python train.py --head_dim=64 --vocab_size=1024 --bias="none" --batch_tokens=32768
MLP neurons of a small language model. Each row is named by its layer, matrix (gate and up: input weights) and neuron, and shows model dimensions 48-143. Each number is 128 + 32 x the weight over its row's rms, rounded and kept within 0 to 255. Numbers have three digits each. A neuron's up and down rows have the sign that makes its largest values positive.
After each neuron's rows, "fires in" lists the words (lower case) most often at its 100 highest values on Wikipedia text that the model never trained on.

L3.gate277:111117108138086130105115090142163216203132161097182122092116138150163142145129114145143150136147136153122122079176160125121147102112075119088110140109173102141151145180161134135131151185137133149095125143132128098130160093122095122121087137144129099065128131141096137145107115142133123160
L3.up277:136037060155132076154111198111064134138166082164138132107076176113132108083100154126088143173085103083116181106163106130145085098094092148121141118136147079119110189061097113077141104136192180122098129195107117123136126068128166089154160144147164099100110103120144161114137133122087088117
fires in: "canada", "canadian", "english", "australian", "soviet"

L5.gate54:074182164151128092103128126103140156153193130122159144076100122124148134089163155068144143064163111176102179095141193171147124110118121158137099187109168054091132131113136158129108166131131098086110132130122164124128196080106094114106136156143126133178048182143199124053138112104104122124
L5.up54:136123079148139138162120175130101193142143136146095137163161057186129208072142167123098148067123233092099101138093095178131135103111121127168113113147099165097161096116102160152117118127059137134120110145164122116071129153132122150156171116081124116132120158161173105115137133168111167158
fires in: "however", "because", "how", "so", "soon"

L3.gate332:118097148098147101157107095130133119100150147193172108158134207147169118137062095181148167117110152146089145136132159159091128133164139116152105141154156101056080109085152129145119251137108132096137094097113147084115119150180088148136087150166156116136178102177102191121102174093122079119
L3.up332:090100094152085185125119130087117088075121130168116155098170125108148132151186124183108153175082130131104144063137135113143147115117143197125114118156127156144122148114146184053170119117127134104124155123176142114142162093141161091163128128157130162209102174128091142115080105069093149167
fires in: "well", "until", "major", "majority", "full"

L5.gate327:090105124127128089105098103058114140097145144167168164045137167116101116144110118128151122106103186073149133153195116100131164060121162170117044174161157095106085120075146159146130113088150085119086084144123143134184094179113112075102131083139134131159157142106127147141162185092152124110
L5.up327:039149103121154116176102085101160143112119126111123072143176116089131127110132117169111120127124145103166102105080075111113166119150155160105134072147149152130151145133089115162143140141098152079103097165165145209125145126159139084109083107179093117110153084123112114160128111058179106061
fires in: "no", "do", "total", "health", "taken"

L3.gate338:045129137127109165092115097122117197118144119141143181137134142153078141108181171138138135098156105142088146113116103124128097101143137132154087110106169159114180058159131147105126154111138094123095102146109180114122147167116103128138185145107130085171097173164096179094155211123131092125
L3.up338:128130139113151150148163115120107151116129089133163173154101078141147123131086138172117137155137122128102118096088117084079133105136075140111126156101116154182123076089181078069154150079111064147126101088065122150107127178140177117139125101132116159108108243098115122140161113100121113091
fires in: "research", "results", "remained", "developed", "development", "remains"

L5.gate187:137130134076112067137202148173120165119147103156019174137110171121086159148127123089171119098165170100183115126167170139075186141137106037155098182182136134086161182073135092124124140140101102165127092093152155142123118119087160145087137176111072132126104096113105136091111134114109120107
L5.up187:171153169137111141087137153080139143155160173146151173190143120151072154175097150070183168182105120156145147126085129189174098145141142110142187195131150142138123144125122127071117156172160090106123099130172081166086112114159122114132109102145109115185159084142068138107143123145074191105
fires in: "as"

L3.gate89:123109175148077097089140079118135098133135065127140057117178096138081117159175146098161083135125182117037101144078138130127103113103084189118078138116078101118161087117119184147066153138132113081112154164116136155123153126106154161132169119165160145215139129063118131102170096124111080125
L3.up89:131124128166199106089094138158135123100108042165120102109152109180113136140129182093131160075106124105167182111155118109156103066040114122164154065101139133099165115113109081119128056110179122092107150166158165081116106100085123196124152152146149113158085096137126176132087134131106118099
fires in: "this", "on", "some", "while", "soon", "it"

L3.gate290:075082105158136135156125104166065163174128182143078101174122132126118125066163127123112183156115173120158088092071143081104135155111112158131142158147141121076129109160145166067096202076162130151102120176110131130078175133132182133125126180114107017126094073122137101137123146100106155127
L3.up290:100131082102088117146107135116115109097114070084114167080163142071094117134123141144147087149096129120096120133175110103124159119088136118138156175188174140130088188168108211126174149190164161086128117164087092136157089154164131145149114140158044135133094173130127088115146099136152153112
fires in: "than", "network", "northern", "major", "think", "majority"

L3.gate224:077162149096101093122207167108132137074110131094134149140155176065104147162144113101137119156103102084075101118081109126168125101128095086145076140113139139124170111152085145123074119097136109059105146118173114205107095119098126131106143127166085101153182114143099166116039140068115092101
L3.up224:125114138121147042138188126061133166116151133166126189117112123129077119142110148087092143082149189110073136153099182150101130170120148105114131102186152166082127146147106158166070115065112117119134191102053131114073147154076116099124148069200083160149095140050170098126141077150143100088
fires in: "no", "such", "do", "much"

L3.gate94:079105119077110099108117128094054175163089136155150127149133139069150174124158133122066129106077126122091145139135144124167127080060106124162182174159142142122141081148106159130143193138073104101181117129117123159153185173123066183132139136164103113099139170170112084077107155106137132107
L3.up94:165150120141135175141111164142099175195185123177142113087186133087177146163101126150141105153127150203167158132218123107119188078101153120140147110143119149098081107012107144110171137142134124092086084186120103104121136147151091139108123111128102185138132098138146101087122127143154133119
fires in: "well", "young", "development", "developed", "services"

L3.gate273:120135130141098096114181057161113127125151106120095159130085121107090141110103138099120131168102133115126037145025165094136111106102089109102121088137087154140097104095091139099120136067195115117137112096128206176109142148132133144121129111143098126161108124154124144109186132173154077112
L3.up273:145085167160130120137091147089129101106199128077165097129133077128122152160171148088104108137119150190135103113114157114127100122130151071147197128191148071174155139095159120189093169145117130167126194135140114115131111202115069074124116130203191120158138176081181113112177121180086142138
fires in: "did", "his", "however", "despite", "how"

L7.gate336:046139116173104134123078141079080130088092125153103151116131135096095108108121164196122150086144163181122103083125169183151151101074094110078101152154133128180102142162193148177180174160137122100134122116121129168121074148088065094112122134105097126157101113124165095138071078117128152163
L7.up336:115110113110142144101111092076104145120084102145144075174066115147130079183128125150104184182104160171109163086112136160110155180124169144102155135140123104122115092115154128142115178169124106135103124117134167146151187109098201122131141126101092129154158100170170136143102081178142109121
fires in: "before", "being", "began", "behind"